config.toml
n_layer = 11
d_model = 448
n_head = 7
n_kv_head = 7
head_dim = 64
d_mlp = 1216
vocab_size = 2048
activation = "geglu"
norm = "rmsnorm"
norm_place = "peri"
norm_eps = 1e-05
positions = "rope"
rope_base = 38200.0
rope_fraction = 1.0
qk_norm = false
attn_scale = 0.125
bias = "none"
tie_embeddings = true
parallel_block = false
extras = ["capped logits"]
init = "trunc"
init_std_qkv = 0.0225
init_std_o = 0.0048
init_std_up = 0.0225
init_std_down = 0.00292
optimizer = "muon_variant"
lr = 0.00936
lr_mult_down = 1.5
beta1 = 0.95
lr_head = 0.0141
grad_clip = 0.5
warmup_steps = 200
schedule = "wsd"
decay_fraction = 0.596
decay_shape = "linear"
final_lr_fraction = 0.0
batch_tokens = 65536
seq_len = 1024
doc_mask = true
train_tokens = 530800000
steps = 8100
dataset = "wikipedia_en"
MLP neurons of a small language model. Each row is named by its layer, matrix (down: output weights) and neuron, and shows model dimensions 298-447. Each number is 128 + 24 x the weight over its row's rms, rounded and kept within 0 to 255. Numbers have three digits each. A neuron's up and down rows have the sign that makes its largest values positive.
A block is one neuron, or neurons of one layer that tend to fire together. After each block is what it responds to, as a language model described it from the Wikipedia text at the highest values.

L2.down254:103144141114104151091169127128117127114119111150152111124138133146169103123080118135158147143130183127100107158117132160152147145076126130081091147098106147119131120166132131086144121089084170123106161174167112072149106122179136131104129146117137099084115105114161092198126142098111117130156110124113104134115111136122154137152136123108142102093134124151167130102151108128137123139081092148143135172112138164110144153137147092122126116112135150116137
L2.down271:139079107115123116088101119171092128174151106109108116127122125103125129124157146116120141110135114104142142136100119144103120113118075100150137102139088099114115112088098126147132144157166129113101133137166113143140120151154138118081103163129156118093113127104112153107151088118152133138123127136162112080150099126124097080114114131151127112120099181117108141119111141113152115171100130134106126116099110172108107124115114136096110172113133103112092
L2.down317:126121137126146106066138138098154123160097136097107131126117107162159150154119136138163126157110133161158107165102132139121100126095161132160140117165152100137113163159097122129114136105149111098076099202145118128110147120132167164134159102129120121138150107094146133101179115135133111150088087160114154087093124131163113101149106122166160094081116132136121128142141098111153107156123111136156104130075138106146131138102169134105103101110177161119092
L2.down389:135113134142137108114146115147101154135136161153082132164139093088119108131147133146128090132105101110115126155116146077166154141093139099141118149118146121156138095152140157161134111109095144123139088148136105093115139165097112116166097148103144124115170102144142113173128155123137121135174097123092189106076076124132124152142147122159143110121111128106113131171148137112139176135128120130128143116074096179113087168139121127170075141119094088144173
L2.down472:145132135114151111121167124140135150099130140125092138151119059128155075152108122152108117141141116124130121121116114144117148133129083108094120122129099148160103127100109132148134103098128174105111141154163147135133112114100143129142100108109118123126151101122178161160107092155145152132118135130117144125116075142154140107133108094087138096147131153111121147180112115107152098107120134111142103179140139122136141169159114101122136137112144108134179
L2.down578:134121131129112072162125136120165149068102098129099121130113157111159146085139102138109142136110135148131122120111149111128111088115111132103100157136149160079114112174127078080137101138143141115146138147129133085097132166136144104158112117097079109134088138124079111127094138139107110122058126153108099117161122172151110164127128131107136089098069087162134152149121109093119097164154098164127119131111126111103125094112136109097097133109062149100142
L2.down645:130066121120128144147136095122109141100108115107089113105153085171142122120116155138127121122129152121146150127146135080112149143133139135124101132142153122151151104099156134136106158175087180095160143154113127128140133137157129120143100200123136150096148087186102131108073124120162152112135119113128103161111099131109139120141121093112105088165130155110119158114114078121122109129130098088161124160096122178140142163127140098104124109108136111105165
L2.down821:111095105134126118123136083148132129153151106108140148130143132120155166117116142115082170155159103164124101152095154080157143119093157160072139154138093085139148138142092116079209169158118111151118151126162147139109126089094132127143111121101122129170115107108087127106133126135129149112138125089124086151154138091124152105108123144124132094152131147123129123133143141146147106140124125097143117118084112168106133129134141139134128162137111103123112
Responds to: Final token of a cell in wiki tables just before a pipe, mostly numbers (e.g. 27, 8, 14) and "place" in "Bronze medal – third place"; occasionally mid-word pieces like Sw, od.

L2.down149:113126107130150147131135124147162140137142165121154147107119145169120098167102112118109159142117139068087132128164102152112118142154164148160108113151141122094107150149163109089150190137168105052153142134121121106147125135101123120174128144131145107095154189092159130171171124126187110108122169140089134096095142143083114139130127155132153117145147117105128133207139123114109136143126114127097137128140159121147121136110134107136116126118165150137114
L2.down215:114138096125143110138120118098090108117141086102163127143108132146131151184132123122121101148124073163107137117200103155118134105153148176126131124121143108131120105104139112159081146146116166083103145120135125130112107122067059120106140144115144170111116077086113105085143123135140112150121100136101138117155120142137116125156143147114104104116083091098092140142074150132115122099126100126109119175099098143141147085158147154062127106116127082128098
L2.down235:129114139154090166135087138127123094130131139165132170065132101134102098127143139140133153091128172133106141099136151091108108137143125162117118134107147136114132101151094136128097120111145106122120110088179117132143137105111151091090136135077152086108119144130159106115126163146161153089110088126113124149139156129150123141127143142120116116121176126151169122112084134084105131139135142134157135132159126082189161105135093165123160138142117113143153
L2.down319:135096143154132115152157111119149102127118122141125121131133103103132115138094085124104140120140124136120134124108162094128123170159126089115144072159160126122108147108107093155144076158155118096113112129129097122133114144101143113152064101108128157133095151147136145136149135162128133114125101120120119121125132165099159148084118121147076123118137100128112142177154123100127144097161149169150091119107123120124154164119178172111148137100105152130107
L2.down602:099074112134147138131109098138155135126135147145164097122145102146131123113094099095165135144137203106152146150173147095101108152148122102125167104116154096110148129106149124163093124136178155128116153138159110114128124131118153125152118131123075111146137117136163124131091146133115107127141151145101117152123153167100128152112138158095157115091156152124145111154146127154143132153131166111144097109101098132132113177136093129158147143115129114149140
L2.down721:154144147108147087123173153140079108127134160053102149140091108144136160177159136103121139139115077140073125078152128127116142140132134171161146104134093136142126096108126115105090149134143164092120126110135057197123112126114107119135129119095129135176147128106138129076144109120089082143141112143089115100119108173136098161159152146109119112142097113136116103127114118109119140157118157171124115194128092137164159095114136117113150131113115101160135
L2.down1153:121130126175174123170136087133135125116169130127125148154144121123133162133169123109111145131122119176120136074188137116150135113179112102142179104145151169100131113085164118107108118085201161111134136131158108176117101122048144092175110121094170151151152102117155122065118157139123147128115133148138138137124120123125118112128131140129147149130132152096102116101097167165116090151142132146080126124164124138153115092133103114062150149143113078133132
L2.down1196:100093157126148125125087128150135153151144164136111115155115186076164111137148102101130123133153095163187106135134111167167131132151161102128099114166144156163116142164124163088169159110124151157140114097110111110122137140131141113135135146170165142154112120090133142128135165116084116165127147158098150104159131179134098120164112121134201101148114088146130120144157176128118112129137139135125153171185138109094118114110122114112145170139124143153145
Responds to: Opening parenthesis or dash right after a name or term that starts a gloss, such as "(born", "(cricketer)", "(KEGG)", "(°F)", "— Severus II".

L2.down118:127091107139100153148143135101113132126127117097118123100162105157119153098163074098128155174155109128146144128152136157106110100130143136121139123139131145133170113125142118111132152124123129095113127158109136150109141096153105152101170145132148148107128110155133120145139142094138140157121120148176142128095145106113093125136153143123150115141101139125078134109148118182162158164170119123112117070115114115131098146092098130123115136134130112125096
L2.down148:125112130135115166096156140130129093112148116117157144133093156135104113119112139121114117130122123124139104103173115143095124109098112143183144101153128153104129132107151103188103140092129118121101102106120113184132120136136134128127193100156143124129116134134147147118142116169131165129159135102161124107119138078125088103123140151111103119130157150070154147154151164075111142132119130144142113084151114111171103103118100142078136176117119083075129
L2.down549:123167128133160119144104177169117135098101150119107164163137107082122114095124126150133111130150141146128109119139122081119115208174164158130140142092136132120147165162123133145101144075113097123118155107138126106144150124154164121093139191129122153144117113125101135127132112101140103119108151115131148140134152161151099120153124128116121132137160118122101121130110158160097143123121143136142147107142165095130148140098135141112157116114145170157098
L2.down614:124172139155107156143077143099126100105102150140131167147158112121108120164131121151117127118130133121089116112123152131116164105140100157142101111120154123151129122120103117118079150134135119120112121164096142134113103091159116110109114142158152116100117160134101109160120120087117092108135139102130142137070113085132116122078105166147078134100132118100110097127106134135136170136134132132101146128123113146133134157102140100142122103132125130091142
L2.down637:145096142141126152139149140087117093148182165100155172159098108133103116154141056149178158132121132128122112111149104126151152129143093135116101098108084084117101122118108103117137188109118176139110113103122134138171120167141144122096123114128115151157093099103121097160102146148174149175133132148111118177119144122104116150146141146133103127128099130120135177125136126115116156103099122119114142090114161112097103097114112119126139133134150168113117
L2.down808:134110107121149132144124172114136061129130170150135152170147112088107110157140146093138116135134124093122110129119095163134129156143095109125146108142054099134102124126125115097146108113147168111121147131144094118119138155120152104104107133115133091101099104160108149111125157105137109124135118153141132133156163108115073080173142149064135097142137110128144146129123121125136097096101103137166111066159102133117180126157122107111145161140096145149176
L2.down866:108124134135102152173150126071122124114117134078174091139169124113148137165113163146088161137174103150115105100127140104131140117136106155137075113106140133157112101108159101141118103133113160107121185151123134126122150115131089142132120178125116158166123144141136146182086121139114148138154131111156096118134149119158092122122106088089135101117124109098155121092112101162120110149150153127123098093089130122118120116120113110101126099120146166130104
L2.down1159:103163160164114166134123113140132134124137116139113144142131082149111135124150108134143123063146127130115090153119101124112138108167103134153192099145133116132123089109139153135157146139105162120102121144115097141161121106091113116196147121178141130139168139138124146160142080092153121117121162123139102137165153138148099110164144132154108104169131082092134116149094157106136161107135155140102182161137149148111132105088132159109103130156114105144089
Responds to: List-item dashes, line breaks, colons and section-heading markers in structured text such as name lists, infoboxes, taxoboxes and stat tables, e.g. "- " before a name, "Class: ", "===".

L6.down763:163121144155115133081134114146118145119115140113162114158120109136121140123122164116118146154145138152156120106154127154174149101099126133123136162140146133152121136120167131122115101143137118163134100129156155132151131142153109107126104111155115138109132149144123131134120125105201106112137137140113128113165123167128165069102128135086157121149138110125164112156141134101116100088155084101118148154081114135103120150086124163119120084106137093193078
Responds to: Punctuation or a word right after a proper name ends, such as ( or a comma after a company, place or title, = after a heading name, scores after team names.

L2.down90:114133097128194091114102123150112145130082177117148142108111107100122138168137136098120123094108135107128138127120101146119115113135159179101146133128120098109170143117135132178115107141137162134169128142097147151155116120117136143119147114110111125145115111098146195085154162128111116095152106078103154123145096147110122129132102099158146126127088108069139128133126165119152151137104139135132115119084107079061106143142139150129076119147108136134142
L2.down101:151121118139133135140135114094125146077093089134136178100140120143115099162111115135138156114112122161085146122117094126097124102120132174152112150141096117103145143071170110156105153127131149142130162119123157157145097110109109112120118126114127149172088140147145113089159132136109185106117131076107155088109121119165117123144082137109113134104114138144131130120091133119128124160131119119097159119114137141144171099116146121051146103099133109114108
L2.down290:141133135141169092137107137158152136104155094113142129123137183174159125151166153123117093104074124129116136160110134145189105169081079146133124104119139129118132093088112123137152173126110160094092115128110166099099122091116151188171139125148128144119122140111137137139150123111083110139109138098111153143097113120117125160166095142147093136117109133117140113118068139144118146143111099135131156141132131129114183143135125147183126150137158157145146
L2.down442:135073096148108128139142087144126139086139114126170170112170087120099137114150129166098087124092125116094122142111131145127205123134126122144099098141133094116121132129146112131100131108126194136139082131120157167097131133125085120125112143160135125116138123109156125174111118169105162097122129062148143120135133105151128147094113142161148114122127152126154123134058105129093126125137131131142134104115148148165102124114197123072136171128115136107144
L2.down537:150140104136112129120128148128136151139127114117128132143155134124115157148117047118139101134098131127099120131087139119118174085136142143113128116126140122161107164129171132137110141157158125120159104181104145152144099101118113106125110133085094144091098124128182114182094105170122112084115144094112168144098090123150105125096101173122135110138148147153102127095134137171140140130145132117127118055104083128136171137083117129095141140154140125154172
L2.down666:177129096159111128128071116086121159146130146124129141147132097176104134098095086167159111103136176152125114111102141150142152118128128122154135194105063091106106101094120173135149115106126141122122124175141122123124114096134143129134145150109095170169109140138184129179135150200117170140128127088120099131162133098135137117084146122124156115152119070098130126143104151124123111183131114156122121105120165137100108107122150121143127146135120149113155
L2.down804:128148158115142086104134112138132184173125108133150167145124127160111124099127094113090140083145154128139088177163119161118149127146146154111169152119110128106134130147116122175100114120136142151151122087153147169152117134110127144090129139140124187113161128126139130138099124110133147115136143173133163113123119163167133141093130106152112099147108129071138110117121125105172143074151137155080104112132135100130137144095149153164144130118103101131166
L2.down837:126113116129140097138123111142100146106149105139165120141138165137138093166132098067131105115141146162084153109110165165104130133148124180117153124127134138129104120137144103094133146141113189125122120144121115141121135140086158174113108122138112125122121149122094197141072073143163119113136105146144149122124078133152113101120139159160169117119107144111134130100127173117122127111166163126186118104149130159174118113127170180102111137109090135148123
Responds to: Month-name tokens inside full dates, mostly before a year, as in "born 27 March 2002", "on August 2, 1979", "In January 1789".

L8.down114:105161145138129112083141115115142154102127144175101128128131086094132139108123141093153125177142163130105101142137095159120104102118147120123124095164119146107109112157161119131115124073120157123128084153138148136133100141135149126101135123144167116113134186147122128121075154121166110161129121139134110142134144173113134123109118191156095134102119130114139109133102146105124085107137159085130135135148113169132117105147139156131163126139163120133137
L8.down170:106129100143143100131135135165103175134135108156123157136137181107155131116146126070122148165074175151148126091127129138103139089102102170075101118123133146097110140142140132141090082116093157134109106133171115101126109119177140122125122149153142169140177172135153154141114131118117122163127132143126189165149119137132092113135132157151142156164122083153124097134134151164149091125143123132146112127143156131162154146157152128108105130106163110145140
L8.down432:095097119140149103103155140162135139114111167124160132108117136117128099139114141111101134154177146143160142133096149119126148122161198161151138170118158125117162095130171144076091119150102096143155105127148112134093095102091136126139091122142099111146122094103148111141105121141115136106134106160129117124133135165126098151133103116141127152081143109120129133161120134149166148173137153144153082082121163142148113143187153129128150128114072135144115
L8.down639:135108176123071109165118157117115111107104108106142101118121117181158142075162112131122116154130138118104107129170108068153121144149121113136125127181130106142148136108117152147152127108132170136117138152175116104118184135111105145121139126145181133126133077137127117131131118116145103121149072106120117146076168147115138139110138082150120084137113133145163120083151114138103167136100163146123134125104114115133145141151161141153118137121125125133151
L8.down654:147126142106111167135130117115129112158100149102116156135140120164125199132100101157146133110140141133127110097073125135115088166130155135118130126118145105140132110143131118108150092134147112142112103114094166135136123132126146163099127131119103148116108160138141129155107122096060150171139104169116073108135112141134098109087099114096118135136164107117111078112137120167091104104118117091144153154160130153120129126102118121098094093140149104174098
L8.down657:092152107109133116183113133163141128088127161143167102136084109119149159155105147108147141113126110164103110107111086153101161095142080141183109112134086127128117116136080111142149105116129132100081133125137122127095141125123150138139164182114133133130137126128090123129105119133151116121145106119111121173094122129101090093123149128133127114123108105134146159151118115076167133102115160149099127131083142110146100143145131149153161096139107138148142
L8.down968:118152165109138117128118161134099172147090106148141127147137147125107102132141120174123145115110110134157175118066111130102099092143133099135118097153122115138134134183137079135146159129127138138144176115106108131132133103120094095117138154140134157168126102101101137155128138135144124175152116113143131098099133169147139099124160171104129124198198146122127114107123112168121162079115125093099115123138116159130159134136095128101119109129158106133139
L8.down1052:119119094137158142131149115155096122108130135090105137075133116139116150102122125124147097124176127129153155131107138107112144114134102151109130118068126153137130138133115124159132097138153110124104139111157131130133141115130119111118127097141117115077095096157082141150144140144143121105101125117134107151115154171128107135110123159130099133110080116076148120142131096117149176108119164150122149116146148099154170155120139137109125067090136140146142
Responds to: Month names within full dates (day–month–year or month–day), especially in tables and match/release listings, e.g. August 2003, 17 Dec, March 2001.

L8.down35:146130140131141113132136102151128125137150131155117112157118129117082144137068132146143130151108140140129139132132119135113124126174124102151157140143107126114151102150110112133113155093142094160108124130123170111117152144155136143139118099146118101107151189154119160124107105134148141098130140072113152140131095179118142083138152130105159120139109120163138134076109104168144067162131095165113138118079161146125094131103110083101140142137113160136104
L8.down380:123124104112180127111168139115149110135125088094134138155134129139134137069092120119103132131123103112146143110121123150093114135111130113137083141077101103102092190146155127111105186161136162097124136176194132153147143137124160132103140100103112125118177095110145139146117140140094153123159092099094142075135131143161104167188142149160160154132168171140104121143140107147129118106152144128085118117131103120100089141142115118122116105164112117095163
L8.down472:104121132161114145146111110153149103158131109129102131109133130144118158184114175116145116136098162104098132146131108113109153132118088121126124145161135130169154131125115120119083108144074113091135179146137138112131137106136155166157144125132136112137171068102107137138136120118125137119129147133121176119163158174151123134140099069113136158113123136117115130118150141149184127123102137132134143118111119115147162158112137110115160116166180099167108
L8.down560:141124130132151162134120137143141121089110149130129118091137141113125124112116069130158116083123111147120135146120133141158165131138143126118103149137112144144128152140126123119074131137132169101080120186148134192140134104103140109108107086118130094120125084120136151127084092154115118147137097138169128139118120139136116131176126127111082127109163127160166159181147106142091099156158143095104113145124152060102150137156174155136111066108092078139137
L8.down642:124140140098141161128127116129144132109162123133090127128116123095116126139166133130133172129099100191140126173127159133121171133111107140084108112101071118189163129136147118107096134148172100119135115102159122101126132121123137124151118122117119104087081119095156139147107123172133199123108138102131127130179115148097105103187113135140135117132162104113114108124128113167137069093135145148148120124130156099106139094149179133150132125142112105174147
L8.down661:135105101134118113087181098143079154113157145145149109130088142130122136145054139111129128139103134176127156118134114133128101115100114160110129097101151148128135062104138093101166136105102159122122144110079069126092165168138133113125125119115102069116156120146138113084098084146149107106154132107097177104099155147074124155157071128127147140152151085120124085134160080140154106112138163130113141126105119122149151150149119106182104132138170164130093
L8.down885:140153139157145086109155174090097132130090130141181143081149129142143124091126145098150111119114164138147118153067095108126158111102143165110129130142114111079169131146168117135151175133124100127139118108155155128127133123115155172165150080159134115176137103109120138104152140098116194162123105129156100126119151133152159137157114122105132133142121134092078155124160120163124096140120115083164114136130120126133157116132138162098143151094105135117090
L8.down996:141158150142109169116163144112130146113120146165130149105163124171180118116140117157128113165139098113103150092119104127150163096128126138143101121116141143122098136160110100157117134148143153122118093121113160143122100137132140110156138114121123084129122144132145091145113137150087115112165145110153136157107129155121123123173145128082108104144111149129119114146139108171114171102113131124125116116108167083106150177158137132138111107155104113150121
Responds to: Last digit of a number that ends a pipe-delimited table cell in sports or statistics tables, such as the 6 in 76 or the 9 in 59.

L6.down345:170153133117101091136123139086113158083157158138163126109153128152075157140103134099100119101136124150094132082087161156163108127145145152113129136124128142116145104115154123116128109146090193106158109146098126119152120155138153120090124129109092096105122154122090095121098189140069133115144151140134159137094153156137113138099080089125132108147156128107113149138119117178062095168123111107085129118142114116074139130087185139136131121091128097129152
Responds to: Month names and their word pieces inside dates, such as 27 February, March 2001 and Dec in tables, plus "spring of"; weaker on mid-word pieces like phil-osophy and w-indow.

L8.down185:130148120121116142140144113130137147127108160091091125131165114135122128108121090086121179173130169136143092127128149138143182120119118161153152099097126156118119147081149142065107092129113164128155125115145106179114103127100103103120152106109132143140104116149159154146138136132121103128094135182132105135138061150126145157133117126139120118128140124138132117127187113126104107155115121117102158130054105124130080137124176120139099119112093125100132
L8.down578:122145140139129131074139117133168117116115146106135135138146100143155113151111150149076113075120134140157115130127132101151164134128110137109157162121095102098115105158146133129129165156089156124088115084121153104177084113144088138134114122139154112134121128111130122099128153169109112096144079144108117147113103069134145146119131094121139137121118139120134122106138116116197122132130109147121123135182123142130163123103125144108139166154143163116121
L8.down670:109147121132133112130119126129119122143117126109098144093136089153114127123091113148131137110153111142139147147163174133118113134135147155127117083173123091089133120107165100114119159111130139089112092121141125148122133140154134136144149139115126156114164151145138169147156160141128136082103153100115117139125141137184185145118112125115095146143101136106137172136109132168091131121152125138150110095120115122124139107154134135098137071128129128134119
L8.down697:167149105093112115110147134082109157113116141113131184123131101143097148088144115145089129098142131118112118098114142127128126129147088116112091126122128130106119144062123120083140140113136118104134177093107098123129109138134122118177128122129101137139122122117155128105136101100097152144117090102115106170119117141134109084134112147134064138137119158084141131142089142107158135170145159142134075134096131082109147124123095102131082125132130137147102
L8.down719:151079139153143104173105130140105122086156110133152132107113106135073114120098128118127122098146119154132149157122146102129102080122139142171147165131137146117151121091141185117125110142122080130135170120128135113088144101130132172146125104152140113103113132150114116089105119153193135133117142145111138162101079098123121150092112142067162103149125124116112117132132123112127140108134119136134120133097095200150154114104106082094141145094165118106138
L8.down854:143152118150164131084149121139114123139139108136150137148114150136136164123056121124115176141129177148165110143173160139129152128106131116096175140164141163082128150096118064138074106120142136156122116112137147140129095119091163108148125121106120131129126106136118151134112104146107144139111127098137151111126175140156081163118153131146137126184162141157118124121119165116152121102079110130186133128146100136087149122150129119125183113124101104109157
L8.down861:182121145100116162124140131119143161139118098147125147151161141125143145146113114086075125104105152080156126097129119155103158133112138181113137142104153159161140107158111093114112159093083179113122122062101125121127142123119119132178132129136105130123095069063089122125139139120091134103096094129082099138100153122153135102157145105131097165199123141148153133112128119117171128144140150118138145091140128136140137110172125165094106113138111130139144
L8.down1033:128116119134085191128114124151142072137154166158122088118135178113130155156138186140094108115141142136166176139095129087109126145097144158148105087100115128113151098124134133154138116151108160155119124132124152112118127147123130172112157173082119175117164128119117120128160090143152107114176102135145131163166142150137122110131140096121119128123154119087123138115095150164117181107128090106112128089137152115120171164119117136114120130133184125147128
Responds to: Commas or semicolons ending a completed clause before a continuation such as and, which, or a participle, e.g. "in hospitals, and".

L6.down1202:124124125121142170161112117159108133151117134125113096153197108122129101168103154112130174132092158123116142161143116063119103137137112093084144125057148096102107150121136101139139087140113105149141133113137100144129149114145096095137126119127150141144115123089131173129164157140098050151112117115074145132143084103141146126173102106143093157133101115118136096149175106133147086135117109150119099105111151135137127183115141144113161138124112147083159
Responds to: Numbers ending a table cell (scores, points, stats) before a pipe, and determiners or modifier endings just before a noun, e.g. the, seventy-two, convicted.

L2.down46:150128096146121126125105143139115175137125140157125110114139132095122139098102131143117145135110133169140098127123129147075104127124077156161124103117124116116154125128156129080134171144136086157105121092149138135142114110099118102134167134095075131145104168139122192145131153107163140103154127153124110161084114173165154141171152126106116110070101150176105111137088149167142115112121133138143087124145157135156144104088137114120099138172174090114144
L2.down187:128101110131103167189119132110045148132155132156118108110099072125154158123146092134104166129108133126148118113099139151157134160121084125151127180162149112115125105126135124101134120084110128123165088076111125134162193109153095161151110111061124138156082147120155096115131156117126113132116122103130127129136106093123117146152161128104151104123147102173070105144154135097172148123172137103134116065085112153129141120130166104157145118158152132103153
L2.down519:146100128127160180082087165120109149138137128115098142137124149115158133137132138153118151116142158108137126147132100141058108168133110104134129089094137155115143076139115153131132096140142088138143121106141153125151095173126111113078169124143124158115134129102101111107126132130119109116113131133134135107146102133123123145105127141116156150127146110144080138094113102145152141125157131124143135054153138133127156113123147146102130111124090126078133
L2.down536:150151091131084152141117163105140155159116152168158160089130118086113139173153141153105126145110102108116072113141104149100114111127144109159070133131102130131104116089114123124143115123131094165162155091181153115156151145131145127132133107119099152131135128142127122101120122145118134127154131138124105117136179126106115115121125096163102152130139151126163193096143174105118125109116125155090143150147161117120135101154106142129128124116127116131153
L2.down827:091097146129107112116116153129169121128144133104125132139105135123173162160124130112129161121108089128148153124125117158131123151115083120094133156109160115097168109152110125139093115122123126138144143143140110130173110146125178164080147090165111102135171115103133119063097097110135115142106122111126158093150075120096115128116143101112185108109116113111118083149138128123140077162137137146170151074147156125125119093133115118121084090110147169127114
L2.down999:150115123191149101125144142147112129157100114184155132133115163166164112125142114128144151090127112113145119144102093160122110129107147145132103127150182143155124135124111115139116134113112102107102127140133174103115103118141104105147145143129114147164157131128128157069119140183139146128147145162111105122137128131147081153096116138134099158138107155129131134085125150128121156147144089127149142157115167094149119106142119122133126088131153125122155
L2.down1032:200126108155128164090089141117137099141091130102164145111164100110124197113172136153127144121124174106104165168089108149145137098103120072132080122118159107130126130110129107149112113080098126090141122133106137152131126107070078188105138134137144142150097112154090139091142138107166115145128134123133109121157150081136092150100108159156156136126136132116163126124092192154117112116144132115111147117126138151115133092119136096101104102161120105167126
L2.down1038:127108116123138121104155094109172093142125144129124103130145130159062105157171113142119124138127127120137090106132108092167149118133124133143144139116105110153098112100142104121135185125118149182125097105131070105134120147133079125141140121153142141119080110124131138101148126145052095127134159107138098099101105105158096129132126113168098155150130146111161138151131117150132114113118142144119111150178102132147137070143144125143150134137136150133126
Responds to: Coordinating conjunctions after a comma that begin a new clause or list item, mainly and, but, or, plus the letter strings and and fin inside words like Pandit, Alexandru, Finland, finale.

L6.down390:137139153140136147149132143125101144150158115110142133142138139140113147108137115145114129066162137126098173152095125145122131188123089115117130101150130072116091106122133099142117102105105167137149178089124176179103120093105131099139090137125109128123121146149131129127108123175128111129089142144144131133133148086177123122107105100166141129078138113126139112157111148156158149175149131141116158106134181102116122146095122165149114113154115155117134
Responds to: Line breaks ending one dash-bulleted list entry before the next (See also lists, name lists); also year prefixes like 201, 198, and closing ===.

L6.down1152:127129120148130108106108122068102130157114125133165149096160109144162138130166188110102099150113131125166153123129121094127116123115146130133136139102058129130130138131109099144109084134106130139102143143126098110097147104134090144151129135156132174152085133144165173119113066137163083136130161127143108141113090146154090132110131112132133161153101104136167133143113124150147093139150184148133145172164143117156096091120107109121162161143127103140107
Responds to: The conjunctions and or or joining a new clause or long item after a long phrase, often a comma, as in "arrested in Utah, and was extradited".